Part of a small language model's weights: vocabulary 7606, 7.78M parameters.
MLP neurons of a small language model. Each row is named by its layer, matrix (gate and up: input weights) and neuron, and shows model dimensions 64-191. Each number is 50 + 15 x the weight over its row's rms, rounded and kept within 0 to 99. A neuron's up and down rows have the sign that makes its largest values positive.
After each neuron's rows, "fires after" lists the tokens most often just before its 100 highest values on Wikipedia text that the model never trained on. A number after a token or word is its count.

L7.gate327:77 69 26 50 34 62 20 53 46 52 55 31 57 61 61 62 41 24 50 41 40 46 52 62 22 41 26 55 74 38 47 46 56 52 14 42 56 41 64 26 30 76 57 26 45 77 47 28 69 64 57 34 38 14 40 56 45 52 59 65 80 46 34 44 27 37 78 54 49 54 57 51 69 35 77 79 47 49 41 64 46 19 40 63 51 57 31 45 44 37 50 71 23 35 52 65 31 26 44 46 33 73 53 58 58 51 46 60 69 39 54 51 58 53 43 43 28 57 50 54 16 39 68 61 60 59 47 70
L7.up327:63 48 45 85 36 45 53 66 39 73 57 39 57 35 35 33 58 46 60 55 53 53 48 39 31 46 52 43 39 85 58 59 45 17 24 44 51 39 57 36 32 33 39 45 39 46 68 39 39 45 77 85 57 27 28 41 57 70 44 51 78 46 25 30 44 24 56 51 58 62 48 70 55 29 63 57 62 79 50 36 45 41 89 38 56 66 65 45 47 29 47 28 41 62 56 43 53 14 58 49 44 39 61 49 59 64 28 64 62 41 43 28 59 55 52 39 69 47 59 65 54 42 36 81 49 38 39 55
fires after: " T" 19, " M" 11, " m" 8, "S" 7, " h" 6, " S" 5

L2.gate136:30 55 55 35 18 57 56 67 74 23 55 68 53 56 31 42 67 54 51 35 29 57 46 42 36 48 54 32 50 65 25 58 68 42 50 28 45 32 31 47 50 39 67 43 62 61 44 39 48 57 18 45 71 45 38 79 29 39 59 70 68 51 36 67 40 47 81 57 51 57 38 69 83 39 87 36 36 97 57 56 55 56 58 55 44 59 61 67 74 51 21 56 45 45 69 44 49 41 27 63 22 43 48 51 52 45 66 65 65 68 50 55 43 40 41 42 37 48 86 41 45 60 31 31 36 61 46 65
L2.up136:62 63 56 42 42 45 52 46 61 37 27 66 60 60 50 51 47 39 20 40 61 60 16 49 37 38 47 38 46 68 63 53 53 80 23 47 43 36 40 50 43 58 58 38 62 43 43 38 56 35 68 36 40 64 55 59 39 54 67 73 48 51 34 40 52 45 85 46 89 06 34 89 60 68 63 55 50 65 53 59 85 58 57 67 50 39 58 41 81 59 23 63 35 31 79 74 60 40 60 68 61 04 31 36 71 60 55 24 58 51 70 51 47 29 32 66 50 61 50 52 52 62 34 50 38 34 34 67
fires after: " K" 27, ".\n\n" 11, "K" 9, " T" 8, " Sh" 4

L13.gate177:51 48 24 67 34 34 86 73 31 61 55 29 42 25 52 47 42 52 69 35 53 35 38 41 37 70 58 50 47 51 71 51 46 24 46 54 38 59 48 57 47 59 65 48 27 93 38 56 70 67 41 47 38 42 54 43 50 36 37 68 63 58 30 74 63 39 53 73 52 32 47 56 55 19 70 84 42 60 45 51 57 46 42 30 50 73 45 65 40 60 36 32 33 51 32 14 59 51 72 52 79 46 38 32 44 64 60 65 55 45 46 50 48 60 43 48 50 80 43 49 77 42 42 61 39 36 46 52
L13.up177:29 43 46 39 52 25 60 76 61 49 42 51 79 51 54 27 47 50 45 51 63 64 13 27 55 74 65 35 45 42 51 44 36 59 60 37 52 67 79 55 67 36 60 42 47 54 49 51 31 43 08 48 54 10 41 40 48 56 39 38 40 25 37 20 51 50 54 45 44 34 86 24 61 47 29 58 47 49 52 46 74 48 52 73 45 44 42 39 68 43 48 37 44 58 56 62 74 57 55 59 66 03 48 42 52 48 37 65 61 75 55 52 59 13 72 36 62 52 74 31 55 41 21 42 77 68 24 37
fires after: " " 84, "==" 4

L5.gate114:63 55 17 36 41 58 65 45 21 20 33 45 47 19 28 56 58 42 30 53 64 61 58 55 62 33 50 44 51 51 50 62 53 30 30 39 54 64 29 40 32 68 50 25 52 35 69 52 61 56 38 81 61 49 33 48 58 81 55 81 64 37 55 56 29 47 57 62 49 49 44 88 33 80 57 19 53 50 33 43 39 49 72 75 39 47 49 48 54 55 53 61 62 48 58 30 37 61 54 47 38 66 38 73 52 48 53 63 36 48 42 48 41 53 31 78 42 47 58 53 43 57 34 42 45 54 54 62
L5.up114:49 53 52 55 39 55 41 45 43 04 80 60 49 59 54 56 49 40 48 54 52 60 25 46 67 20 68 66 51 56 47 61 43 50 61 64 34 63 48 58 26 49 51 41 58 32 61 69 55 26 51 99 63 67 59 65 50 34 41 31 55 50 49 50 59 57 63 87 67 57 47 57 41 45 33 34 84 61 43 46 51 19 82 53 38 49 71 46 64 45 50 68 74 28 34 69 21 41 15 49 58 45 28 46 25 61 75 50 51 70 47 47 44 54 81 51 74 24 24 64 55 38 33 66 25 34 61 39
fires after: " to" 50, " would" 8, " will" 7, " before" 4

L9.gate92:78 38 21 37 48 49 28 44 59 63 57 54 32 73 55 52 69 62 43 65 51 40 46 42 38 42 32 48 56 54 33 52 63 59 44 29 50 48 57 47 24 49 66 46 42 61 30 54 76 37 53 31 61 24 13 73 28 32 25 52 57 48 29 41 27 52 35 42 49 22 67 70 39 26 54 57 38 74 40 29 34 31 34 58 53 28 31 49 36 44 69 60 50 40 54 40 45 52 33 35 42 80 55 73 60 31 65 41 61 36 38 74 57 67 59 46 43 52 31 34 32 51 74 41 38 52 36 30
L9.up92:55 27 65 56 57 29 17 72 48 46 39 34 32 59 60 42 48 36 38 37 55 65 20 57 66 72 70 45 54 25 52 59 45 52 41 53 69 42 50 57 68 57 38 66 43 43 43 73 61 81 76 52 51 47 57 53 58 58 53 30 48 45 52 57 33 20 50 32 50 63 39 35 53 32 48 50 69 44 56 48 57 37 46 44 47 28 52 41 19 59 55 57 71 61 64 32 80 33 19 69 36 42 35 44 38 29 34 39 79 51 50 61 37 39 42 59 74 83 48 79 39 47 61 57 55 66 48 85
fires after: " a" 24, " |" 16, "-" 8, ":" 7, " of" 6, " Total" 6

L7.gate0:70 61 56 63 34 58 58 63 53 37 44 67 22 38 48 58 76 57 53 50 48 40 52 39 32 35 71 49 67 44 56 48 57 40 23 65 42 42 48 17 63 57 34 44 45 53 35 66 37 29 53 51 29 38 52 44 41 70 42 54 50 26 29 63 58 51 44 57 25 40 60 47 56 47 27 65 40 62 23 67 39 10 31 55 27 50 50 46 36 50 34 30 57 64 46 26 69 23 47 63 50 53 73 32 82 61 34 59 63 74 57 49 49 50 55 36 11 50 70 24 49 54 56 40 55 67 48 72
L7.up0:44 73 55 82 50 41 59 50 68 28 74 52 58 38 35 50 57 32 49 50 65 31 23 41 47 37 54 50 54 29 59 47 44 55 85 61 47 38 65 39 53 42 56 40 09 64 53 35 57 47 48 67 68 68 40 70 48 70 48 78 33 44 58 51 21 71 48 75 59 78 27 26 50 62 66 45 63 37 49 30 72 23 45 56 19 36 38 64 50 51 56 58 43 26 75 31 66 29 36 40 25 58 37 56 71 77 50 45 62 46 42 46 53 54 57 13 64 30 43 61 53 42 36 49 35 38 61 71
fires after: " " 53, " |" 7, "A" 6, " the" 6

L9.gate509:48 56 31 52 60 18 80 65 25 47 42 53 45 44 50 55 63 51 57 62 41 50 43 70 56 37 68 60 66 55 38 64 85 29 29 34 56 54 47 51 27 39 51 49 43 55 29 58 41 48 44 64 52 39 55 28 55 40 36 82 59 55 63 61 38 61 55 68 60 24 86 46 30 61 41 45 59 73 47 42 53 43 66 73 64 46 25 62 54 53 55 48 48 73 54 57 18 73 49 48 29 61 52 55 58 54 44 57 50 76 41 63 44 36 46 67 30 50 33 52 47 11 55 73 62 28 18 64
L9.up509:33 38 60 45 44 19 69 52 51 41 63 28 49 55 44 41 35 70 51 35 51 58 64 69 59 71 70 29 50 61 63 45 19 48 38 36 50 49 64 88 54 59 54 30 49 64 07 41 36 41 56 78 60 59 66 58 42 60 54 40 44 53 47 57 62 51 67 76 73 42 73 52 50 57 41 42 48 64 26 40 75 74 75 22 43 78 76 44 25 37 51 66 77 47 47 39 53 50 40 61 36 53 66 51 48 34 56 41 28 47 32 66 53 38 39 48 39 24 49 51 37 71 60 40 30 75 58 68
fires after: " " 86

L7.gate159:85 16 50 30 48 38 47 52 47 32 62 11 52 71 82 37 43 71 43 71 48 57 71 42 39 42 53 67 80 72 59 53 53 76 52 43 87 43 32 30 54 53 33 55 44 50 64 49 78 68 46 60 40 36 47 55 14 60 33 46 26 45 28 77 47 88 37 68 47 29 39 57 53 70 75 47 45 40 64 28 46 10 25 71 60 22 41 55 47 56 68 32 42 60 59 48 55 45 73 44 59 45 63 40 45 66 58 53 60 32 67 53 60 77 43 42 36 75 43 23 47 42 70 51 55 29 27 31
L7.up159:53 44 67 39 44 76 55 46 48 52 44 53 40 82 52 53 55 71 38 44 66 45 36 48 31 59 34 65 66 78 37 55 53 46 59 66 54 76 55 72 61 46 66 41 59 29 49 68 46 31 57 65 45 64 62 45 59 34 54 51 32 67 36 55 68 61 54 29 48 39 27 48 34 39 47 27 29 40 41 36 59 63 55 37 39 47 49 35 37 73 70 55 36 32 48 22 54 65 48 75 20 61 11 41 54 43 21 49 56 53 27 65 57 66 70 62 63 60 44 38 35 43 72 50 42 39 30 51
fires after: " |" 50, " of" 5, "-" 4

L8.gate462:70 41 26 28 26 20 48 43 14 06 46 41 43 50 44 52 57 31 63 47 67 38 57 54 39 58 59 35 58 71 69 52 51 46 49 63 39 59 60 60 71 60 76 31 31 76 57 38 42 46 56 39 56 33 52 42 59 56 59 68 52 42 49 67 64 44 66 51 60 16 51 56 22 33 56 32 22 37 27 37 47 55 49 66 49 44 56 23 39 44 39 63 47 49 34 36 40 52 58 50 46 65 57 41 62 48 59 70 42 60 51 51 45 80 22 52 54 63 57 62 50 73 57 66 56 67 68 80
L8.up462:55 41 55 43 46 49 26 53 59 48 39 30 37 52 39 41 24 32 72 48 61 56 40 46 25 54 53 37 72 55 58 58 63 51 44 72 64 39 52 40 61 43 41 46 83 58 26 27 57 68 63 53 52 60 56 60 57 71 60 45 40 37 50 42 33 28 60 58 36 49 87 54 27 35 34 55 82 54 68 32 58 57 20 33 50 45 81 50 53 57 68 29 53 24 20 54 57 71 56 51 78 60 41 36 82 58 46 32 23 38 40 79 53 31 43 66 31 09 44 41 38 28 64 72 78 42 52 49
fires after: " " 29, " s" 10, " S" 5, " en" 5, " Fern" 4

L7.gate458:46 62 32 41 34 09 25 67 30 47 46 48 42 39 49 52 50 40 35 54 50 69 65 35 24 48 62 56 62 63 79 28 29 53 47 41 66 51 59 30 90 61 50 25 70 60 59 44 78 29 51 36 46 55 53 46 29 23 32 59 50 34 45 30 40 34 36 56 47 30 91 55 57 55 46 46 39 46 36 48 47 56 46 49 78 29 41 57 60 45 73 62 46 78 58 31 29 47 66 65 46 63 64 24 67 59 39 39 39 47 38 71 62 47 44 51 57 59 44 38 21 44 37 29 43 49 19 55
L7.up458:66 83 34 48 48 12 40 37 64 33 40 48 57 47 44 60 49 38 48 41 80 49 51 58 40 35 39 68 71 41 56 17 34 85 64 65 26 71 47 39 53 38 62 39 41 65 51 51 70 60 89 54 54 45 34 44 66 56 58 63 52 33 54 39 44 54 50 48 39 53 45 58 44 52 37 33 57 67 67 42 71 55 44 45 68 17 30 44 17 40 47 79 51 23 65 56 11 50 29 67 63 83 64 51 36 63 35 55 51 50 41 82 40 52 33 39 61 65 34 74 47 53 40 62 51 48 39 43
fires after: " " 72, " the" 6

L13.gate284:62 49 43 66 31 31 67 51 33 47 60 38 34 61 76 70 55 78 28 43 32 53 49 05 29 36 40 56 50 46 74 32 70 40 26 31 49 44 54 56 21 63 54 36 24 74 42 68 72 54 59 51 52 55 34 34 49 55 21 53 37 43 51 46 60 62 35 57 52 38 58 51 49 41 68 75 43 41 39 52 73 58 52 64 48 38 31 59 57 73 40 44 34 43 44 27 79 39 69 38 28 67 57 33 52 28 49 62 71 57 39 58 42 88 36 43 44 99 33 46 58 39 64 63 62 28 40 42
L13.up284:60 44 37 52 32 53 30 40 35 54 50 46 62 79 59 48 63 60 42 55 23 76 56 52 49 51 50 60 25 35 68 58 59 53 56 56 40 43 68 61 52 59 76 45 30 43 56 64 72 48 62 50 78 75 33 64 72 44 34 28 44 38 60 34 50 51 43 19 73 66 46 51 54 37 43 56 64 31 35 47 71 48 63 48 36 41 47 37 80 37 36 74 30 02 46 61 31 63 30 48 30 26 51 69 44 33 60 40 51 45 49 30 46 65 52 62 90 62 71 67 65 44 61 29 66 56 71 32
fires after: " |" 18, "|" 15, " No" 13, " medal" 10, "-" 5

L9.gate446:51 59 38 37 68 34 43 73 33 52 74 28 68 46 66 61 44 41 70 33 55 72 44 27 02 70 20 60 67 36 67 25 38 72 61 63 54 30 55 54 59 73 64 43 50 63 52 46 55 40 50 45 51 51 40 41 43 67 42 48 70 47 48 20 52 35 74 27 75 56 36 57 56 81 32 62 47 55 37 16 51 58 52 54 55 40 50 43 44 68 45 61 30 63 70 41 52 77 35 26 58 41 43 34 82 48 62 58 62 40 20 43 40 67 28 35 36 49 58 58 47 51 53 60 40 56 41 59
L9.up446:56 53 65 37 58 28 27 49 72 50 42 17 54 39 35 53 42 48 51 50 17 68 47 29 51 76 47 54 50 47 43 18 52 50 54 37 53 49 95 86 64 50 54 48 26 64 37 66 63 65 52 34 52 42 45 64 37 36 56 33 46 35 58 40 58 54 55 64 59 35 59 35 53 45 48 52 53 24 37 40 53 58 55 52 56 41 64 38 44 38 47 56 40 15 50 47 53 50 45 53 24 49 61 58 34 43 50 51 64 56 72 65 64 68 74 55 41 11 58 63 42 63 33 22 54 55 17 53
fires after: " " 46, " (" 21

L9.gate379:68 49 42 42 63 17 29 36 44 55 49 57 40 46 71 59 67 43 74 61 48 42 49 30 43 31 17 70 48 62 50 37 98 59 52 26 36 59 57 37 56 56 80 50 51 68 40 53 61 47 63 41 75 17 63 56 40 37 54 41 40 54 30 35 60 48 39 58 84 52 76 26 41 37 57 55 37 55 66 52 44 48 56 59 50 29 17 21 24 61 41 56 76 54 47 56 38 58 44 57 56 88 81 40 73 44 69 76 40 44 47 43 51 67 57 31 52 59 54 23 44 41 25 33 41 40 38 39
L9.up379:41 54 61 26 60 35 27 44 30 57 75 43 57 59 57 53 59 37 36 82 55 34 64 33 50 27 56 20 57 39 46 46 26 45 58 25 65 79 63 28 33 30 72 21 46 30 53 38 59 43 74 30 71 50 39 55 76 47 47 46 63 28 37 50 73 29 66 78 52 56 84 31 35 26 59 70 57 35 68 58 61 50 32 60 60 46 62 44 55 30 68 76 53 54 33 38 58 58 41 65 55 50 26 47 53 43 41 66 44 57 55 43 55 33 62 43 51 79 51 51 29 58 09 61 54 78 57 25
fires after: "|" 27, " No" 12, "-" 9, "==" 8, " |" 5, "," 5

L7.gate81:80 60 53 51 33 11 58 49 34 32 45 35 61 69 54 70 23 72 54 50 61 79 67 48 33 55 54 56 77 63 48 38 60 79 45 39 61 42 46 51 52 55 62 46 49 74 58 75 56 40 43 55 32 60 33 62 74 32 61 57 61 12 37 64 79 51 89 40 63 32 66 50 14 62 77 46 55 61 41 67 51 61 35 93 57 62 49 44 38 56 52 55 24 44 45 29 24 30 45 30 53 44 62 48 21 48 53 58 49 27 40 55 57 72 31 25 42 44 48 52 29 50 49 25 52 43 24 46
L7.up81:47 54 32 36 73 41 61 78 36 19 40 26 33 18 51 36 58 59 29 52 90 69 34 51 46 60 49 49 51 54 49 57 40 58 73 47 54 50 33 56 42 72 54 48 54 40 63 27 68 62 52 53 41 38 44 21 68 40 53 57 52 59 38 83 45 23 45 67 41 34 65 43 40 39 71 38 62 80 25 37 62 68 64 50 23 66 63 42 34 52 55 66 15 49 70 64 71 44 45 57 54 50 43 50 48 54 41 42 39 53 65 32 45 52 46 57 80 23 53 47 37 64 24 52 54 44 62 54
fires after: " |" 33, " " 18, "|" 10, "\n" 8, ":" 6, " accomp" 4

L11.gate455:74 56 19 38 48 40 56 69 42 40 68 71 36 33 45 19 44 49 56 73 60 56 59 51 57 55 61 45 47 56 75 43 75 54 21 41 42 75 71 39 45 59 60 47 63 57 53 61 67 17 66 38 23 41 27 46 38 41 44 53 52 66 36 56 54 45 42 47 28 46 59 25 51 37 48 42 29 58 25 60 63 52 55 64 40 02 67 79 71 47 53 60 62 65 34 61 43 42 62 19 37 64 42 49 87 39 55 72 50 33 59 77 50 73 56 55 39 78 59 56 54 61 23 31 60 53 28 53
L11.up455:56 75 64 42 43 42 47 61 38 23 41 46 20 35 56 53 64 34 49 53 43 49 74 46 40 39 48 30 69 55 71 50 31 60 12 52 76 53 56 42 60 45 61 40 30 39 46 55 67 31 56 53 45 37 36 35 76 18 67 55 64 70 38 63 53 56 57 44 19 50 58 56 67 41 46 29 59 58 54 61 49 57 37 94 60 52 54 39 63 50 45 54 32 58 44 70 49 77 57 08 39 55 82 44 54 53 30 48 42 42 85 64 62 78 68 60 36 63 72 46 39 76 58 31 60 57 48 88
fires after: " " 59, "-" 6, " F" 4

L7.gate362:63 78 57 19 40 53 28 76 67 67 46 71 49 43 33 58 43 44 77 37 40 63 47 44 50 47 28 67 70 43 61 30 56 64 43 37 55 17 25 46 56 78 61 11 51 40 48 34 62 48 57 68 20 35 41 44 53 75 48 64 57 55 24 42 24 41 81 61 21 38 48 54 45 55 47 62 30 50 32 28 40 06 26 35 67 38 44 58 38 59 48 62 30 66 66 20 34 46 70 57 66 69 57 72 73 56 63 46 68 52 47 32 44 58 35 37 37 57 46 62 41 40 53 26 55 66 48 41
L7.up362:44 73 40 52 69 50 19 19 66 64 53 54 74 75 55 61 62 45 62 74 33 63 63 27 33 52 52 77 60 62 39 61 88 48 55 45 50 31 42 60 68 53 11 61 40 41 69 51 67 58 71 65 45 25 60 62 24 63 36 60 57 37 53 47 51 44 58 32 56 43 54 35 56 54 79 60 73 34 46 41 28 67 05 59 66 47 80 61 65 55 45 70 26 61 63 44 44 74 39 48 29 73 33 32 69 29 48 72 67 64 25 43 36 52 41 62 46 27 28 38 63 56 44 49 48 44 47 52
fires after: " M" 23, " m" 20, " T" 4, " B" 4

L8.gate360:74 56 57 47 36 43 65 69 39 50 41 32 50 39 81 46 50 58 72 46 65 15 55 53 60 44 56 28 78 29 60 60 50 52 47 62 46 36 69 51 47 48 48 59 36 74 47 26 47 58 37 59 41 33 41 59 37 60 72 37 41 51 48 43 55 38 50 65 46 51 60 43 22 23 48 30 27 52 32 21 45 49 59 29 20 51 58 20 57 67 38 36 53 62 26 34 39 25 57 58 28 99 52 36 79 37 52 63 50 24 78 47 45 53 46 61 54 68 42 45 59 52 37 67 43 59 33 68
L8.up360:41 56 47 80 71 41 40 34 39 72 42 60 61 45 83 51 40 56 42 39 83 42 55 33 44 53 95 58 70 51 54 36 50 74 52 41 63 49 37 44 73 47 39 43 74 46 65 61 39 63 34 34 31 55 56 32 56 34 30 55 56 51 51 46 21 49 49 64 44 67 36 55 52 25 36 36 36 59 49 23 37 89 57 59 51 60 44 43 36 82 76 50 23 16 47 31 62 47 48 30 55 44 44 34 64 30 55 44 42 45 58 56 51 61 47 42 35 27 61 29 40 60 72 45 41 56 65 52
fires after: " " 38, "–" 21, " Vlad" 5

L7.gate361:87 58 60 68 55 58 41 69 51 20 20 41 35 56 37 63 59 42 66 37 61 59 61 34 31 42 51 44 81 51 43 46 49 63 72 64 71 14 57 62 49 58 66 37 28 52 60 53 65 55 49 59 40 45 14 36 45 61 51 68 70 37 65 26 42 60 53 54 18 41 62 51 53 55 48 44 83 61 40 45 33 20 29 55 61 54 43 54 37 49 44 41 28 72 35 55 44 35 48 56 76 54 38 55 72 66 50 67 79 68 43 37 73 54 50 51 42 64 54 19 50 42 61 23 43 51 61 56
L7.up361:48 94 56 42 51 64 46 22 43 43 62 27 64 32 42 55 56 43 60 55 48 72 59 55 62 56 50 58 57 65 37 45 73 14 70 53 58 41 17 46 41 41 71 70 43 73 47 45 56 58 47 66 51 64 74 58 44 53 32 38 32 55 47 56 41 37 55 60 53 59 49 33 56 55 53 43 58 38 62 69 24 52 46 49 33 52 62 39 32 34 49 18 68 78 59 41 35 59 23 62 42 34 45 54 02 42 56 61 52 44 66 39 58 52 62 70 20 61 40 60 54 51 48 55 76 63 49 53
fires after: " B" 25, " b" 11, " m" 8, "B" 7, " M" 6, " Time" 4

L3.gate20:65 51 53 24 77 42 70 68 36 35 22 42 50 53 36 39 61 56 97 46 72 26 43 61 46 49 43 88 67 80 40 78 59 40 75 34 37 37 78 53 26 60 65 48 44 47 55 42 42 31 59 76 41 37 49 49 39 52 49 39 62 35 48 57 46 67 54 67 55 30 35 35 44 25 71 45 31 65 20 37 29 49 56 38 46 37 48 61 75 57 37 66 49 59 49 38 44 59 69 53 32 44 38 71 41 31 61 44 35 55 27 75 59 63 56 65 27 45 57 26 53 51 63 48 29 31 42 35
L3.up20:61 68 39 51 45 56 55 56 50 65 61 47 49 39 41 53 82 45 45 55 38 44 27 50 35 51 63 48 60 49 76 85 32 71 55 36 52 41 60 73 39 37 41 26 60 76 47 42 62 47 36 26 32 19 34 46 43 37 73 67 75 68 60 24 57 34 46 69 64 22 41 97 53 54 48 54 41 54 05 45 43 39 67 49 23 35 53 27 53 63 53 79 59 45 86 62 52 36 52 60 50 43 39 46 91 64 42 39 22 37 26 31 52 58 39 62 43 53 33 61 60 58 37 45 55 46 52 41
fires after: " K" 22, " G" 10, " g" 7, " s" 6, "K" 5

L9.gate395:64 71 56 37 43 43 46 57 66 66 58 34 38 54 53 51 48 39 36 74 60 53 56 43 08 50 47 74 25 64 52 39 48 34 49 15 50 37 51 27 31 41 56 48 25 71 56 44 99 97 39 72 32 41 30 72 63 40 68 62 50 35 43 46 54 64 44 53 48 65 49 51 28 42 66 45 53 41 38 49 48 41 39 51 47 39 70 17 54 57 21 32 41 50 54 58 18 28 37 22 30 64 48 69 69 28 37 48 56 45 49 37 61 40 66 47 64 53 38 31 39 65 37 55 59 41 29 29
L9.up395:54 37 61 55 60 59 47 42 69 27 41 62 09 61 56 34 54 26 54 48 29 54 53 49 23 53 46 64 50 64 52 59 54 27 57 61 35 56 47 32 76 16 53 63 62 62 63 86 48 52 75 39 14 63 56 38 38 57 35 53 40 51 33 76 32 40 65 52 66 33 23 49 40 34 52 30 69 41 53 35 28 59 42 59 45 66 67 44 07 47 57 61 61 45 27 31 50 40 32 56 36 38 21 67 29 29 40 66 38 23 67 50 32 33 53 45 35 46 52 56 45 48 54 55 67 62 66 55
fires after: " |" 36, ";" 9, ":" 8, " R" 4

L5.gate427:52 63 37 42 21 46 34 61 12 25 54 49 45 52 54 55 61 52 32 51 46 50 50 47 58 52 74 73 70 25 55 46 66 37 28 43 76 54 38 59 59 51 62 29 49 25 29 36 49 37 44 65 27 39 30 80 45 74 46 50 55 32 42 59 54 84 84 63 46 50 71 28 42 45 58 38 50 59 53 64 69 22 38 59 37 52 48 20 55 51 67 54 71 43 48 27 47 58 29 32 32 42 48 31 50 64 43 45 42 58 60 78 69 22 73 42 44 37 27 60 29 50 87 36 74 48 16 54
L5.up427:34 64 45 44 45 42 58 62 47 36 55 47 62 54 74 48 53 59 36 56 29 40 51 25 71 71 54 56 65 64 57 68 63 29 65 45 60 27 38 49 40 70 99 66 40 42 31 40 83 67 66 40 23 55 67 68 53 21 38 56 49 49 53 52 71 64 53 61 30 48 48 21 42 58 61 34 62 42 68 64 42 44 25 54 32 60 62 34 51 65 46 43 66 46 56 32 66 35 42 29 29 41 28 33 48 54 45 53 41 54 54 60 44 81 63 59 78 40 42 38 26 53 79 46 76 55 53 50
fires after: " |" 42, " the" 10, "|" 8

L7.gate131:66 71 05 28 61 65 70 51 46 50 58 55 50 77 48 36 37 56 86 67 46 57 61 40 34 43 15 55 76 62 60 41 54 54 37 46 53 39 41 24 71 97 58 55 70 40 58 52 70 36 61 48 46 42 55 44 41 54 34 59 44 51 25 55 51 51 55 67 42 36 46 52 30 53 58 49 31 66 44 37 56 18 27 31 19 44 33 53 50 64 52 77 28 69 33 49 51 44 66 70 37 65 63 59 55 27 68 70 63 21 32 44 27 71 58 48 31 79 60 59 33 60 57 34 62 48 45 41
L7.up131:50 35 72 63 48 60 47 63 40 58 32 42 40 45 47 41 58 72 41 56 71 41 73 60 55 30 45 40 77 27 44 44 47 25 45 43 36 50 36 19 26 52 65 46 54 23 54 22 37 06 75 39 53 28 61 40 39 47 49 46 45 37 48 29 63 54 37 55 46 42 36 71 51 30 32 56 55 61 12 65 42 72 28 55 69 73 56 40 25 73 34 36 53 42 54 46 52 49 56 47 63 67 49 60 63 21 35 44 54 59 57 74 44 48 58 54 68 39 49 61 55 54 37 60 69 37 55 60
fires after: "m" 26, " M" 13, "-M" 7, " m" 6

L5.gate71:57 70 41 41 33 28 72 64 16 28 41 60 53 49 57 46 49 33 50 56 44 55 64 44 09 21 47 65 68 51 39 63 64 27 50 41 66 59 54 32 17 79 35 24 77 63 54 63 74 21 47 71 48 27 27 68 35 54 62 76 63 13 49 60 13 61 65 74 51 48 71 67 25 53 65 40 39 53 57 68 63 46 66 68 54 30 47 54 50 53 35 60 77 52 55 40 62 50 57 58 33 45 43 41 68 66 85 51 25 33 52 62 64 50 45 51 51 32 54 25 59 37 41 41 35 37 43 80
L5.up71:34 43 63 28 50 65 43 35 12 65 29 77 49 51 43 61 44 52 57 54 46 25 80 96 54 42 53 47 50 68 57 52 59 54 43 78 54 72 66 21 46 30 23 56 77 47 68 48 46 47 66 67 51 48 29 53 30 55 34 72 51 36 64 48 18 54 55 70 28 60 49 42 53 35 58 54 66 44 79 55 47 56 38 50 69 39 44 70 44 57 34 48 69 57 52 64 35 50 38 43 38 55 35 54 39 67 71 13 48 56 33 63 57 49 30 52 41 46 60 92 44 60 47 52 48 45 60 51
fires after: " to" 28, " will" 12, " would" 9, " has" 8, " could" 5, " and" 4

L13.gate433:56 45 49 67 38 22 44 75 11 66 50 38 56 28 57 61 56 50 55 58 45 28 50 45 70 69 50 54 56 55 58 41 61 65 54 52 33 54 56 49 35 50 54 50 33 68 49 28 42 47 37 54 23 52 45 58 41 75 20 83 47 71 56 65 63 14 53 44 55 29 72 56 36 54 49 83 45 50 25 47 54 44 60 56 52 46 60 71 34 49 64 62 35 36 65 39 36 27 44 27 24 44 63 45 53 69 57 44 49 57 26 53 63 80 49 19 38 69 49 59 47 46 63 63 34 35 35 75
L13.up433:48 79 59 52 50 24 75 83 39 44 70 28 36 38 54 56 63 42 59 51 59 47 39 42 45 42 59 40 49 53 61 29 55 46 34 37 44 51 59 56 67 60 40 40 23 73 38 71 46 28 26 65 42 44 42 06 86 50 50 61 57 74 40 32 50 34 51 61 56 42 41 12 44 64 42 51 39 51 37 45 52 25 39 47 45 72 37 32 47 42 59 39 52 44 56 57 53 48 47 40 58 57 61 66 49 55 31 52 51 54 62 52 32 67 42 72 48 37 69 44 24 67 27 81 81 69 32 41
fires after: " " 97

L7.gate437:83 68 53 24 44 62 63 92 36 43 36 28 51 54 47 45 65 41 57 41 52 83 70 47 52 62 33 77 57 61 63 55 56 70 42 47 53 17 50 38 64 60 44 24 54 66 74 61 73 54 12 46 56 43 33 65 49 54 65 71 43 39 31 40 17 69 53 69 57 28 69 35 28 49 64 63 51 44 46 45 60 25 32 46 33 47 07 49 38 49 62 50 64 73 57 50 55 15 27 58 37 60 59 49 77 69 49 42 52 44 46 11 46 48 58 50 38 52 56 56 30 61 73 45 65 64 63 61
L7.up437:27 59 61 57 22 57 47 54 63 70 91 54 47 47 22 20 29 74 59 68 66 45 42 24 60 48 36 39 42 44 41 60 27 58 29 31 31 49 58 40 49 59 63 50 60 38 49 36 50 65 49 63 44 70 47 81 64 21 44 60 50 64 61 51 54 64 57 59 42 62 25 45 43 50 40 39 62 59 76 39 23 65 47 71 45 51 72 59 55 25 48 57 43 37 20 36 61 43 64 71 69 41 27 54 33 34 36 63 36 29 42 59 48 65 55 55 55 53 67 34 43 55 57 36 49 47 66 13
fires after: " M" 48, "M" 7, " G" 6, " B" 6, " m" 5, "m" 4